From a checkpoint of a small transformer trained on Wikipedia.
Size: 13 layers, width 256, 4 heads of 64 (2 for keys and values), MLP 704 SwiGLU, vocabulary 2048, 10.1M parameters.
Architecture: RMSNorm before each block, rotary positions, biases on query, key and value, tied embeddings.
MLP neurons of a small language model. Each row is named by its layer, matrix (gate and up: input weights) and neuron, and shows model dimensions 192-255. Each number is 50 + 10 x the weight over its row's rms, rounded and kept within 0 to 99. A neuron's up and down rows have the sign that makes its largest values positive.
After each neuron's rows, "fires on" lists the tokens most often at its 100 highest values on Wikipedia text that the model never trained on.

L5.gate14:34 45 47 53 65 45 18 42 62 37 55 56 56 73 52 40 59 69 42 41 37 61 56 33 60 70 40 38 43 46 58 20 65 55 48 49 37 46 56 61 58 47 43 47 44 66 60 51 54 53 60 62 49 62 49 43 56 46 28 41 30 45 34 50
L5.up14:47 45 59 54 47 35 29 45 43 54 56 58 46 58 41 44 37 52 54 37 54 60 61 51 34 75 43 41 48 59 46 71 45 42 35 41 46 48 51 62 57 54 47 39 25 61 59 52 46 43 62 54 60 61 68 55 49 47 25 40 63 37 67 43
fires on: "ud", "ond", "ri", "ied", "iet", "ir"

L4.gate468:46 41 49 60 60 63 52 42 53 69 36 59 45 46 46 52 53 52 25 41 56 64 47 33 30 72 44 49 52 57 60 53 46 36 52 60 60 57 51 65 53 40 57 51 50 42 57 70 59 52 44 53 57 62 60 46 72 44 55 63 41 42 54 74
L4.up468:46 65 65 56 47 61 45 34 58 58 63 33 59 59 44 46 57 47 44 46 57 65 50 50 51 44 37 57 51 45 63 51 48 54 40 34 62 54 44 56 54 40 60 49 52 66 51 62 58 38 56 34 56 59 61 26 71 61 59 55 43 38 47 51
fires on: " B", "B"

L5.gate171:72 40 51 47 59 41 63 46 67 53 62 34 62 49 46 46 56 47 65 55 55 28 62 56 64 58 43 35 29 66 54 46 60 53 54 47 49 49 51 56 59 57 67 58 55 39 63 52 59 41 55 49 54 51 39 57 69 70 61 43 30 71 45 47
L5.up171:44 45 75 62 59 67 57 41 54 54 61 55 46 48 35 29 42 50 55 47 53 50 43 51 56 59 39 53 55 66 55 63 47 43 64 43 40 53 50 41 48 48 33 42 57 63 67 55 51 42 46 52 41 52 56 43 43 35 69 39 45 52 58 45
fires on: "ar", "ort", "n", "o", "ze", "al"

L4.gate199:64 48 50 32 71 43 49 33 63 49 51 53 55 46 59 48 60 53 46 63 58 39 60 59 48 65 46 39 59 28 57 45 58 42 59 45 47 57 33 54 42 52 49 46 58 48 36 38 57 52 56 60 48 52 60 52 53 61 58 45 46 68 75 56
L4.up199:56 46 43 54 58 29 47 36 56 42 52 48 33 64 52 57 47 29 50 47 56 45 40 46 52 68 52 62 39 31 70 47 45 42 50 38 40 54 68 54 58 50 36 54 47 50 41 35 55 41 42 46 37 59 56 49 58 50 62 55 49 61 41 34
fires on: ",", " and", "'s", " played"

L8.gate6:55 51 55 43 46 56 55 50 64 51 61 43 44 41 33 57 60 51 35 45 42 41 69 48 49 34 61 42 56 64 52 40 46 53 32 55 39 57 46 46 50 62 47 61 51 42 59 31 41 59 52 46 54 52 41 59 33 46 42 55 47 55 56 36
L8.up6:56 41 61 57 39 50 39 62 49 51 47 57 53 72 42 33 64 48 53 54 54 42 57 34 50 44 46 49 46 49 46 44 51 36 50 61 60 50 48 54 49 52 30 58 43 46 36 65 55 56 47 40 60 58 36 69 45 46 32 50 48 51 49 47
fires on: "L", "u", "D", "K", "P", "an"

L4.gate52:57 42 45 36 44 42 41 52 52 41 52 61 46 45 58 54 65 65 55 54 44 57 54 57 57 59 40 37 58 52 48 44 44 56 79 41 42 57 50 55 48 48 61 60 53 64 50 62 65 42 46 48 46 54 34 29 35 43 49 52 61 51 44 44
L4.up52:49 48 57 45 47 48 57 47 37 35 37 47 48 55 44 53 50 47 42 54 71 56 54 48 56 50 45 49 61 66 50 34 61 53 39 40 32 64 36 61 59 45 31 61 53 54 70 60 60 14 40 52 48 53 39 38 35 44 42 39 55 59 49 37
fires on: " such", " result", " during", " also"

L2.gate631:48 53 57 46 58 52 56 43 28 38 43 42 49 36 56 53 43 59 54 50 50 45 30 52 31 53 67 43 58 70 50 55 52 39 33 44 38 57 33 46 66 44 58 46 65 47 56 34 48 32 37 39 36 65 47 27 70 42 30 43 57 54 29 61
L2.up631:49 44 54 52 57 43 55 33 34 60 45 42 60 34 54 40 35 60 56 35 53 51 33 52 65 60 42 58 45 54 37 57 48 49 41 49 58 45 57 36 58 57 38 44 60 57 39 39 61 47 50 50 59 44 59 39 62 50 49 59 67 50 26 54
fires on: "ed", " built"

L4.gate330:42 49 57 38 70 55 44 49 61 41 46 51 51 46 62 60 22 51 51 30 55 26 62 35 43 51 50 33 36 63 56 46 41 40 57 57 40 32 45 62 46 54 53 46 55 56 43 41 67 39 50 55 43 51 53 39 50 57 44 33 59 53 58 55
L4.up330:54 49 55 49 55 44 40 56 55 59 52 49 31 54 50 60 59 55 60 28 26 50 49 54 60 38 40 54 30 41 65 39 56 58 46 33 42 57 62 46 46 64 48 39 55 47 45 50 56 52 38 35 34 49 55 56 47 46 48 46 43 77 33 51
fires on: " and", " as", " with"

L8.gate14:39 49 49 36 56 78 46 62 54 44 58 47 43 50 41 34 51 40 61 50 41 62 40 38 63 62 45 30 35 48 47 52 53 46 44 45 42 67 61 40 49 30 48 44 49 69 50 48 56 55 65 49 63 50 54 43 48 22 56 48 61 73 60 31
L8.up14:47 43 57 57 41 30 55 27 69 44 57 74 51 60 56 39 65 53 48 48 61 79 52 59 52 68 30 65 50 43 62 54 28 46 38 53 60 36 61 51 43 54 50 55 49 51 46 57 54 62 46 47 44 44 36 57 45 34 31 52 48 46 43 55
fires on: "b", "al", "ant", "t", "ent", "S"

L2.gate53:34 44 58 47 54 62 51 43 46 74 52 55 61 60 55 53 58 42 67 61 30 55 44 29 66 50 63 64 44 52 53 58 57 57 53 39 50 37 48 60 39 47 40 46 49 55 50 52 58 48 50 45 46 32 63 38 50 36 50 51 44 35 48 42
L2.up53:49 49 40 54 49 56 75 62 53 81 45 43 54 51 47 42 60 61 68 55 36 47 26 39 53 58 57 54 62 44 55 55 54 54 52 46 46 56 22 48 45 38 34 37 54 51 50 57 57 52 36 50 52 56 67 42 54 46 53 54 48 45 57 62
fires on: " "

L9.gate292:42 59 50 42 52 51 53 53 61 47 33 30 60 43 58 43 57 62 52 44 56 58 49 35 68 52 48 42 27 43 61 66 44 53 57 49 54 30 56 46 36 55 39 59 58 40 58 45 29 53 49 43 40 19 50 44 58 44 45 45 58 59 47 47
L9.up292:59 32 54 58 57 52 59 53 39 61 39 42 57 53 79 60 55 48 37 57 67 63 55 44 45 62 35 33 51 62 53 61 55 30 43 63 53 50 55 38 48 55 56 49 40 41 45 53 55 28 45 73 59 62 58 63 63 38 48 51 56 42 41 48
fires on: "e", "l", "d", "v", "f"

L6.gate614:57 52 46 56 51 50 80 45 59 46 38 53 37 52 61 49 72 41 51 54 47 42 65 61 68 33 45 55 53 55 60 53 52 66 59 58 37 50 46 50 60 47 58 49 47 57 49 55 53 66 60 61 34 56 41 62 46 47 47 48 53 26 62 47
L6.up614:54 67 68 70 28 52 64 38 49 60 40 46 53 49 51 49 58 55 55 49 59 49 70 49 52 57 41 54 34 54 52 67 38 47 51 44 53 65 63 44 42 44 62 35 29 38 47 45 53 52 37 48 52 49 45 60 45 51 33 43 52 43 41 60
fires on: "id", "us", "mp", "m", "cess", "in"

L4.gate89:48 43 49 58 41 76 53 55 47 50 47 74 57 35 36 38 34 35 66 60 54 34 57 48 58 67 45 46 52 71 47 59 37 50 54 46 41 67 50 49 56 41 54 54 56 62 37 47 50 47 36 34 66 57 42 38 50 49 44 50 52 62 59 48
L4.up89:60 52 48 54 34 72 51 58 51 38 39 70 58 27 29 42 55 44 74 50 58 49 56 51 48 61 66 44 49 63 52 58 55 61 62 53 40 51 45 35 56 53 50 58 46 52 49 39 41 52 46 38 72 60 43 47 48 65 36 54 62 50 33 61
fires on: " ind", " int", " Ind", " art", "ind"

L6.gate691:54 58 57 51 50 55 66 49 61 74 58 42 51 59 51 68 56 47 54 53 45 71 46 39 45 45 42 64 44 52 47 62 54 62 47 27 49 50 57 52 37 37 51 53 53 63 51 39 52 47 55 43 45 57 41 36 54 62 55 49 64 52 61 46
L6.up691:70 45 60 46 62 57 50 50 44 59 31 47 48 41 51 46 43 63 46 53 40 58 21 40 43 58 52 65 52 56 52 56 50 51 42 37 58 52 37 47 67 46 51 59 41 73 40 52 47 42 42 40 59 47 42 49 56 39 59 51 48 51 45 46
fires on: "at", "out", "t", "ch", "ot"

L9.gate128:50 43 37 35 52 59 63 52 52 57 49 47 58 43 51 44 28 38 47 37 60 48 44 58 60 54 42 42 56 42 50 56 56 53 58 43 35 38 45 45 50 52 51 57 58 48 47 66 54 51 62 47 46 50 34 40 59 61 49 46 72 49 61 36
L9.up128:50 49 56 61 40 58 55 45 45 40 46 62 58 63 62 43 56 56 56 46 66 49 43 50 60 57 56 53 42 58 29 40 39 53 49 39 57 59 50 60 67 55 57 42 55 48 38 57 48 51 63 53 46 51 54 47 52 54 44 39 61 39 58 47
fires on: " on", "a", "ers"

L8.gate392:47 37 46 49 50 51 51 49 43 33 63 35 48 33 47 65 59 44 55 57 57 47 38 59 62 64 38 34 49 47 56 52 57 40 27 43 40 51 53 47 55 31 42 66 57 61 49 58 63 43 58 67 48 59 40 57 46 71 34 45 43 68 45 50
L8.up392:37 46 44 44 61 54 42 60 55 46 47 36 57 61 42 43 47 61 51 69 39 53 61 42 51 66 39 33 51 41 46 54 32 33 34 43 55 61 31 66 41 73 47 34 42 35 29 45 38 63 39 63 31 57 44 64 48 42 39 40 58 58 39 62
fires on: "ed", "ight", "ing", "it", "ased"

L9.gate489:66 51 52 65 56 71 53 62 57 30 41 58 51 38 57 54 52 46 59 39 70 40 66 60 52 61 42 34 50 66 44 74 51 41 45 43 55 33 50 57 43 63 49 52 54 49 41 48 59 69 32 40 52 41 45 25 53 59 39 38 56 55 53 37
L9.up489:33 56 55 50 32 65 46 51 51 54 49 45 59 44 57 55 46 61 50 45 58 47 62 56 56 53 48 46 45 52 42 38 57 46 48 60 51 44 60 57 63 50 45 50 62 56 59 47 52 39 54 63 47 40 46 39 58 59 55 54 49 39 50 49
fires on: "er", "ers", "man", "riend", "ist", "her"

L5.gate231:59 54 53 64 55 53 62 54 57 51 63 61 53 56 46 46 38 36 52 31 56 46 41 58 40 62 62 49 50 45 37 38 45 55 63 46 37 38 50 21 38 49 60 42 60 41 49 33 37 48 41 24 40 61 44 52 48 54 43 40 64 72 38 41
L5.up231:48 68 47 43 68 36 60 57 56 70 37 63 41 52 49 50 52 21 44 33 45 37 46 38 41 48 49 48 44 49 64 40 53 45 54 53 61 43 45 37 49 58 59 28 35 42 56 33 61 37 66 41 61 50 53 38 56 59 38 37 54 59 53 51
fires on: "re", "res", "r", "or"

L8.gate293:40 54 50 64 52 37 48 59 50 66 58 58 48 47 49 55 37 55 41 44 55 44 33 39 42 41 48 59 35 39 49 43 54 28 56 56 48 48 50 56 54 51 59 62 49 42 54 54 64 63 55 47 61 46 52 36 64 39 39 49 46 41 52 66
L8.up293:52 33 59 36 41 44 41 61 32 56 65 40 44 50 49 44 43 39 62 48 39 56 40 45 47 63 61 60 56 48 45 58 46 78 48 50 43 47 50 35 48 37 41 45 61 60 55 43 50 28 58 60 57 55 45 51 50 58 61 44 39 58 57 38
fires on: " was", " is", "'s", "C"

L6.gate599:43 45 61 40 55 55 56 46 54 42 65 74 59 40 56 53 33 47 48 64 32 30 43 61 45 58 50 50 67 68 31 55 55 53 50 50 48 52 46 54 56 28 42 46 44 53 58 55 51 43 54 44 31 50 62 47 57 51 61 48 51 57 33 52
L6.up599:37 50 65 31 49 47 40 57 58 44 68 66 49 45 48 40 36 43 38 63 41 36 45 49 48 49 57 42 56 60 32 53 47 37 40 50 58 59 55 27 55 48 36 46 47 63 70 53 44 51 64 47 42 40 46 39 63 57 39 51 62 62 48 49
fires on: " ex", "und", "t", "nd", "y", "x"

L5.gate197:35 43 59 59 59 58 38 50 31 60 33 51 40 50 48 58 41 49 38 63 43 54 53 28 50 58 69 48 28 28 44 48 46 41 67 72 45 44 42 60 43 54 54 41 51 64 70 42 60 41 53 50 56 47 47 56 39 68 44 49 36 55 49 40
L5.up197:36 49 58 45 63 48 52 50 55 45 39 40 55 53 65 66 43 52 40 27 70 37 52 33 60 63 70 42 54 46 45 61 64 41 51 61 48 45 35 56 46 55 60 52 59 39 62 34 47 39 34 46 52 52 64 47 49 62 47 48 40 60 45 35
fires on: "ing", ":", " including", "uring", "eat", "side"

L4.gate80:51 45 55 69 63 51 56 56 44 30 45 45 45 37 52 39 54 37 54 45 28 41 49 59 60 56 47 37 47 35 21 45 54 53 63 46 44 53 49 48 40 44 51 49 32 48 47 72 41 49 52 42 30 74 58 46 46 56 54 42 51 55 41 43
L4.up80:53 52 58 56 32 43 57 57 65 49 43 38 23 35 68 44 61 46 50 43 46 63 45 40 49 59 40 52 55 41 28 46 46 35 54 43 54 53 37 34 48 59 45 37 46 46 40 41 49 44 58 38 70 64 38 64 35 48 45 38 59 54 45 41
fires on: "re", " pre", " Pre"

L6.gate651:63 44 45 49 56 35 37 59 48 43 40 54 59 56 58 62 47 45 39 54 50 65 53 42 52 43 66 52 28 41 40 56 37 33 63 74 56 51 32 78 34 66 47 52 48 53 46 53 67 32 53 59 62 55 42 65 38 40 36 43 43 44 42 46
L6.up651:53 65 59 54 49 48 64 51 44 53 50 28 31 56 37 50 44 37 50 53 64 55 57 59 59 60 30 44 30 45 47 54 41 37 46 40 48 49 28 51 51 65 54 53 45 36 40 71 51 64 35 53 35 50 53 55 38 52 50 37 61 58 54 54
fires on: "ing", "ific", "ed"

L9.gate669:36 62 51 65 68 32 38 38 41 38 70 46 62 47 55 75 57 31 42 66 41 49 43 61 41 47 58 49 37 53 35 42 51 60 70 70 47 55 44 52 51 58 45 52 47 54 53 53 70 48 58 58 46 45 66 58 60 56 47 64 35 55 52 48
L9.up669:46 61 51 24 47 55 61 49 57 42 43 60 36 41 46 41 40 54 69 63 55 57 48 51 30 54 63 39 46 57 47 54 64 40 43 46 60 44 35 47 69 37 45 56 52 59 54 51 44 64 51 55 58 39 53 58 60 61 58 51 53 57 45 48
fires on: " con", " Con"

L4.gate192:50 43 37 41 57 55 32 54 49 66 40 46 74 49 66 49 48 46 84 37 38 37 53 58 58 39 46 58 42 42 49 48 50 59 45 28 34 47 32 42 50 45 54 36 68 36 51 59 62 53 36 53 38 52 54 47 51 44 47 44 62 52 49 55
L4.up192:31 67 73 62 47 50 66 60 41 59 57 48 50 48 46 50 60 58 55 52 37 49 51 49 59 46 62 47 55 42 39 21 38 50 60 42 57 64 52 59 36 37 45 34 34 56 50 50 55 42 53 59 44 51 70 64 74 48 59 50 68 47 47 47
fires on: " "

L8.gate3:56 56 48 43 57 40 52 53 58 48 58 30 36 41 38 46 50 64 36 43 43 38 42 63 61 57 56 35 68 59 34 64 62 51 71 43 47 28 35 43 51 48 55 36 43 54 47 46 50 43 61 41 53 53 71 35 61 60 41 49 46 75 37 44
L8.up3:61 41 51 50 63 59 42 71 36 45 42 43 28 40 48 57 41 58 42 55 58 49 57 49 41 58 38 76 71 39 26 51 41 48 53 59 47 34 37 47 66 56 50 48 58 63 48 43 43 45 46 48 60 40 57 51 48 39 52 60 48 51 55 46
fires on: " \"", ".", ":", "re", "\"", "ond"

L4.gate163:39 63 58 55 35 52 45 55 48 63 46 37 47 59 62 52 42 72 55 72 30 47 43 36 45 58 45 65 41 68 40 50 31 57 54 40 58 68 47 40 56 54 55 60 29 41 43 46 53 53 39 38 67 46 45 47 43 58 55 38 36 41 54 57
L4.up163:50 46 64 46 54 51 57 45 36 44 54 63 52 55 47 62 38 61 34 71 61 35 42 51 50 62 77 65 70 60 46 45 48 54 48 73 48 39 41 70 35 48 45 54 53 58 54 58 42 46 42 53 49 53 57 50 48 35 68 65 72 46 45 50
fires on: " Bro", " bro", "B", "ually", "ily", "|---|\n"

L8.gate578:59 35 50 41 57 62 47 43 52 35 59 50 43 44 66 38 42 63 45 55 40 48 63 51 57 44 55 50 45 47 59 41 44 52 51 55 45 49 60 44 56 42 48 57 58 55 44 46 44 34 48 41 45 34 51 59 55 54 46 43 62 40 55 47
L8.up578:54 33 47 41 53 58 50 41 41 40 52 40 56 59 50 55 51 44 43 42 53 53 79 43 50 47 61 41 23 53 63 47 35 39 55 52 47 54 58 46 35 61 41 54 59 47 60 55 46 41 42 68 49 43 67 56 47 58 52 35 44 51 53 44
fires on: "n", " e", " arr", "re", " early"

L5.gate358:47 55 43 44 64 58 40 36 56 41 63 48 57 68 59 53 45 56 72 51 62 55 42 26 57 57 45 56 32 43 46 38 61 52 43 56 44 47 41 52 44 65 49 48 60 67 71 30 46 56 63 39 40 47 47 28 46 35 49 40 47 52 41 50
L5.up358:51 54 44 58 55 64 46 51 33 56 61 40 46 51 70 63 43 46 54 54 46 46 29 59 44 56 51 43 48 53 43 43 44 62 62 51 53 48 56 60 61 41 26 58 48 83 50 42 41 46 54 65 49 60 41 46 54 41 38 50 60 34 58 55
fires on: "ire", "ir", "ud", "ut", "ff", "ct"

L6.gate18:39 65 60 39 63 46 41 58 39 43 50 72 52 48 48 48 48 42 59 40 65 75 32 43 58 55 55 32 52 44 44 53 37 49 58 40 45 35 60 37 48 28 50 61 57 47 60 48 51 57 42 40 55 55 50 39 64 50 41 53 34 68 67 50
L6.up18:51 48 49 51 54 57 53 43 69 52 56 65 36 37 59 50 43 47 49 41 57 63 48 51 53 43 53 38 49 63 52 67 50 48 51 51 45 31 47 59 54 40 47 55 49 26 46 45 51 52 62 32 47 60 36 41 38 36 58 59 38 47 50 62
fires on: "b", " att", "amb", "t"

L9.gate15:59 38 40 43 64 59 44 53 42 63 42 45 48 56 71 58 73 58 48 45 42 49 53 50 62 54 58 43 42 56 31 66 59 44 43 48 62 40 57 51 45 67 58 41 32 32 75 62 40 41 48 45 44 34 59 60 45 47 40 48 57 49 52 54
L9.up15:50 44 41 41 49 63 52 51 40 45 39 45 30 73 54 65 74 50 50 49 48 43 52 37 66 48 63 49 39 55 48 56 50 44 42 51 64 43 50 45 34 71 66 34 42 41 54 56 58 52 61 54 51 49 60 49 45 43 42 47 56 55 36 55
fires on: "v", "n", "R", "g", "d", "anc"

L2.gate545:34 57 51 63 70 69 57 49 54 61 49 31 41 40 65 43 55 44 51 39 51 44 39 57 36 60 32 45 58 52 35 59 69 45 55 57 71 42 30 54 64 53 57 68 53 41 46 59 48 48 47 64 57 54 52 60 58 61 53 35 53 50 50 59
L2.up545:64 45 41 56 45 38 47 42 62 51 52 54 57 38 58 57 59 36 25 39 53 51 53 48 55 43 43 50 60 61 63 53 53 56 48 72 51 51 52 47 41 26 42 59 52 42 58 51 49 55 54 47 66 46 44 33 71 47 53 44 32 49 47 43
fires on: " B", "-b"

L8.gate470:47 65 35 32 67 50 50 64 42 51 55 44 61 56 40 47 65 40 60 51 60 44 43 40 50 45 63 39 53 67 42 53 54 39 64 47 66 47 37 53 42 55 75 42 56 31 54 56 52 58 37 62 44 59 58 45 53 70 64 36 62 38 37 41
L8.up470:32 51 48 55 47 47 32 61 48 54 45 49 55 56 60 55 56 56 61 53 63 42 69 49 62 52 40 51 41 57 57 46 72 47 52 63 31 46 56 45 45 61 63 42 44 52 50 55 39 52 46 52 46 37 59 61 54 49 65 45 40 38 33 52
fires on: " ", "te"

L8.gate339:70 43 40 30 39 68 41 45 47 50 47 55 42 49 48 51 50 52 39 68 54 58 54 36 56 42 53 64 36 61 49 43 58 40 52 37 64 46 45 74 60 52 38 49 61 34 45 47 53 29 45 64 32 39 46 49 59 43 46 39 53 43 34 56
L8.up339:42 59 55 56 41 60 60 40 47 56 57 39 56 49 56 43 47 57 32 62 49 50 60 44 68 50 26 59 42 38 41 34 45 33 49 55 60 50 41 54 64 47 46 48 32 49 53 62 39 49 57 50 52 53 44 40 47 40 53 47 33 54 56 52
fires on: "ed", "ated", "it", "ution", "ation"

L4.gate132:51 43 54 35 44 59 45 58 50 55 53 35 50 41 63 43 59 48 45 55 61 73 44 59 45 57 42 36 39 54 46 43 55 40 43 57 54 56 35 27 51 49 57 50 48 36 47 50 49 47 67 48 61 42 38 38 62 49 39 48 25 57 59 59
L4.up132:62 51 35 49 39 58 61 37 57 61 59 33 64 45 44 53 45 56 32 56 46 52 50 35 49 45 58 69 27 43 47 40 52 57 31 52 42 35 48 50 53 54 49 53 45 53 61 34 24 52 35 25 59 56 40 39 42 36 39 69 44 56 56 66
fires on: " sh", "sh", " Sh", " bus", " vis"

L8.gate553:30 49 49 44 49 57 35 51 53 53 49 61 55 22 43 44 59 54 44 48 33 53 56 63 47 76 48 39 61 62 42 53 49 28 50 67 40 61 68 46 57 41 54 23 55 44 49 50 56 54 49 33 44 40 40 44 71 45 55 47 34 52 46 55
L8.up553:43 65 45 53 52 51 48 79 50 47 58 51 46 43 51 37 63 47 54 43 52 30 60 45 41 71 58 54 61 61 41 50 50 50 56 48 42 59 69 56 50 37 49 47 42 64 61 47 45 58 59 31 62 40 56 41 65 51 58 56 45 47 65 49
fires on: " ex", " em", " Ex", "y", "x", "el"

L4.gate298:55 46 49 44 47 51 68 51 57 57 47 55 46 73 57 67 41 43 60 61 62 53 79 40 66 40 68 36 61 47 32 49 53 47 33 53 29 40 37 58 56 51 47 61 53 45 47 65 61 53 46 47 61 60 51 51 33 57 34 53 51 40 48 45
L4.up298:58 31 55 43 41 54 52 55 50 46 47 51 63 44 40 45 64 47 48 29 37 64 67 36 65 55 36 62 37 70 34 52 56 53 41 73 39 53 43 50 51 56 48 54 43 46 62 69 72 58 39 38 38 53 66 59 42 41 44 54 49 45 56 46
fires on: "D", "H", "M"

L5.gate87:59 38 59 42 58 44 56 47 50 61 46 53 62 20 64 48 62 51 66 54 66 43 41 51 47 34 46 57 41 62 60 57 30 40 46 47 40 65 52 54 54 37 53 61 42 66 47 58 57 38 60 48 51 46 51 60 53 29 53 39 65 48 54 45
L5.up87:50 44 56 43 57 50 25 46 62 47 42 58 45 40 63 63 57 53 64 55 62 49 58 52 40 55 48 39 57 56 62 65 39 58 39 52 56 62 55 48 41 53 63 61 56 68 61 55 56 56 47 64 61 47 56 45 60 43 54 48 58 37 65 64
fires on: "ly", "im", "iz", " well"

L5.gate512:42 47 56 40 51 63 45 35 60 58 42 61 57 50 59 35 37 39 49 74 48 35 35 55 50 41 47 42 70 42 42 45 60 44 61 65 54 52 52 37 51 55 46 61 45 38 38 52 60 46 60 47 58 65 35 41 58 60 47 50 53 60 46 57
L5.up512:35 45 77 51 57 55 58 47 58 47 46 55 53 54 42 41 43 58 45 61 55 32 52 44 59 51 59 44 61 44 44 57 50 47 56 59 50 57 64 55 40 36 62 46 43 48 65 66 45 35 37 29 40 65 48 32 52 69 44 55 38 63 58 50
fires on: " reg", " ex", "x", " commun", "t", "ex"

L6.gate564:47 51 57 54 42 36 50 53 51 57 54 35 53 50 54 55 52 53 30 43 45 48 70 49 39 64 41 43 47 49 48 56 44 49 48 58 39 42 41 27 63 51 61 48 43 55 28 54 68 45 50 52 49 57 30 60 51 54 59 51 57 51 46 45
L6.up564:50 70 55 54 43 47 51 49 50 36 71 40 44 65 52 62 51 46 38 43 56 36 58 65 50 39 56 64 55 60 53 51 49 45 41 47 50 60 59 46 41 54 68 53 49 46 50 50 52 57 50 52 71 49 40 46 59 47 61 49 51 47 25 58
fires on: "ike", "ate", "ur", "ower", "ide", "e"

L4.gate118:78 49 53 48 51 54 44 48 56 50 60 29 46 43 51 67 36 57 63 51 40 47 45 49 52 43 38 41 63 57 48 50 34 60 48 44 66 46 44 52 49 45 58 61 49 42 48 34 43 26 55 80 60 59 44 48 59 52 48 54 56 61 62 44
L4.up118:75 47 42 40 50 42 44 51 56 42 46 57 52 38 40 77 51 45 51 47 35 46 57 38 47 41 56 41 55 47 43 68 44 54 64 67 48 47 52 50 44 46 55 57 59 61 37 39 44 43 65 65 37 51 56 47 37 60 61 55 59 46 48 61
fires on: "\n\n", " |", "0", ":"

L4.gate376:59 37 61 45 61 43 47 36 40 63 63 56 64 17 57 64 44 69 61 67 47 40 62 39 51 53 48 59 60 55 50 46 42 64 60 49 53 53 51 49 38 43 33 53 34 46 42 57 43 38 42 77 33 61 34 39 51 51 68 49 49 45 34 53
L4.up376:44 39 51 38 56 47 39 53 49 53 55 59 39 42 58 58 46 57 55 49 36 36 41 51 53 55 59 54 53 76 37 54 49 58 53 68 41 32 60 58 28 35 46 53 41 50 37 56 39 60 60 45 48 39 57 31 50 43 36 48 49 63 58 49
fires on: " inter", " |", ":", " sur", ".", " –"

L6.gate7:50 45 65 48 53 54 44 70 64 45 61 58 59 46 42 47 41 44 44 46 65 53 45 57 49 55 62 50 65 47 44 41 29 37 51 57 54 54 48 65 44 45 43 47 48 61 45 69 56 55 34 33 42 40 31 60 67 49 50 51 27 44 35 42
L6.up7:63 59 53 51 50 42 48 58 48 50 50 23 58 46 57 51 42 55 36 58 59 49 53 48 43 55 39 34 54 46 37 66 31 45 51 83 48 69 42 50 61 62 52 32 47 53 45 42 63 43 28 57 33 57 54 36 47 40 40 50 41 55 52 54
fires on: "ed", "ell", " head", "ack", "red", "le"

L2.gate413:63 41 54 54 34 69 57 72 48 44 47 50 52 36 40 49 62 63 68 42 55 40 43 55 43 56 56 50 32 65 52 45 61 29 59 37 55 47 39 51 57 42 56 50 53 53 64 51 48 66 48 47 64 47 40 50 42 59 38 72 55 59 71 51
L2.up413:69 49 52 51 43 71 52 61 55 57 51 39 74 37 33 43 55 66 52 49 47 52 55 73 48 52 47 48 54 62 57 55 63 51 48 60 35 58 45 56 43 44 54 54 44 50 52 44 56 67 41 52 94 33 47 58 49 66 56 68 47 45 60 47
fires on: " ind", " inv", " Ind", " pol", " Med"

L2.gate270:49 52 46 59 43 55 56 51 31 60 46 55 72 56 70 60 48 63 52 51 67 51 62 55 45 54 75 35 60 48 57 59 52 62 49 64 46 54 67 50 50 77 57 58 38 55 48 60 36 55 62 39 56 54 52 45 45 59 58 56 55 44 54 68
L2.up270:51 33 66 69 38 58 54 59 39 38 48 49 55 36 69 50 57 58 51 53 32 45 58 58 59 36 43 48 59 41 47 48 35 49 56 68 59 58 60 65 35 46 75 26 64 47 38 37 51 48 55 50 53 58 48 55 53 55 44 43 53 45 44 41
fires on: " out", " down", " at", " in", " /"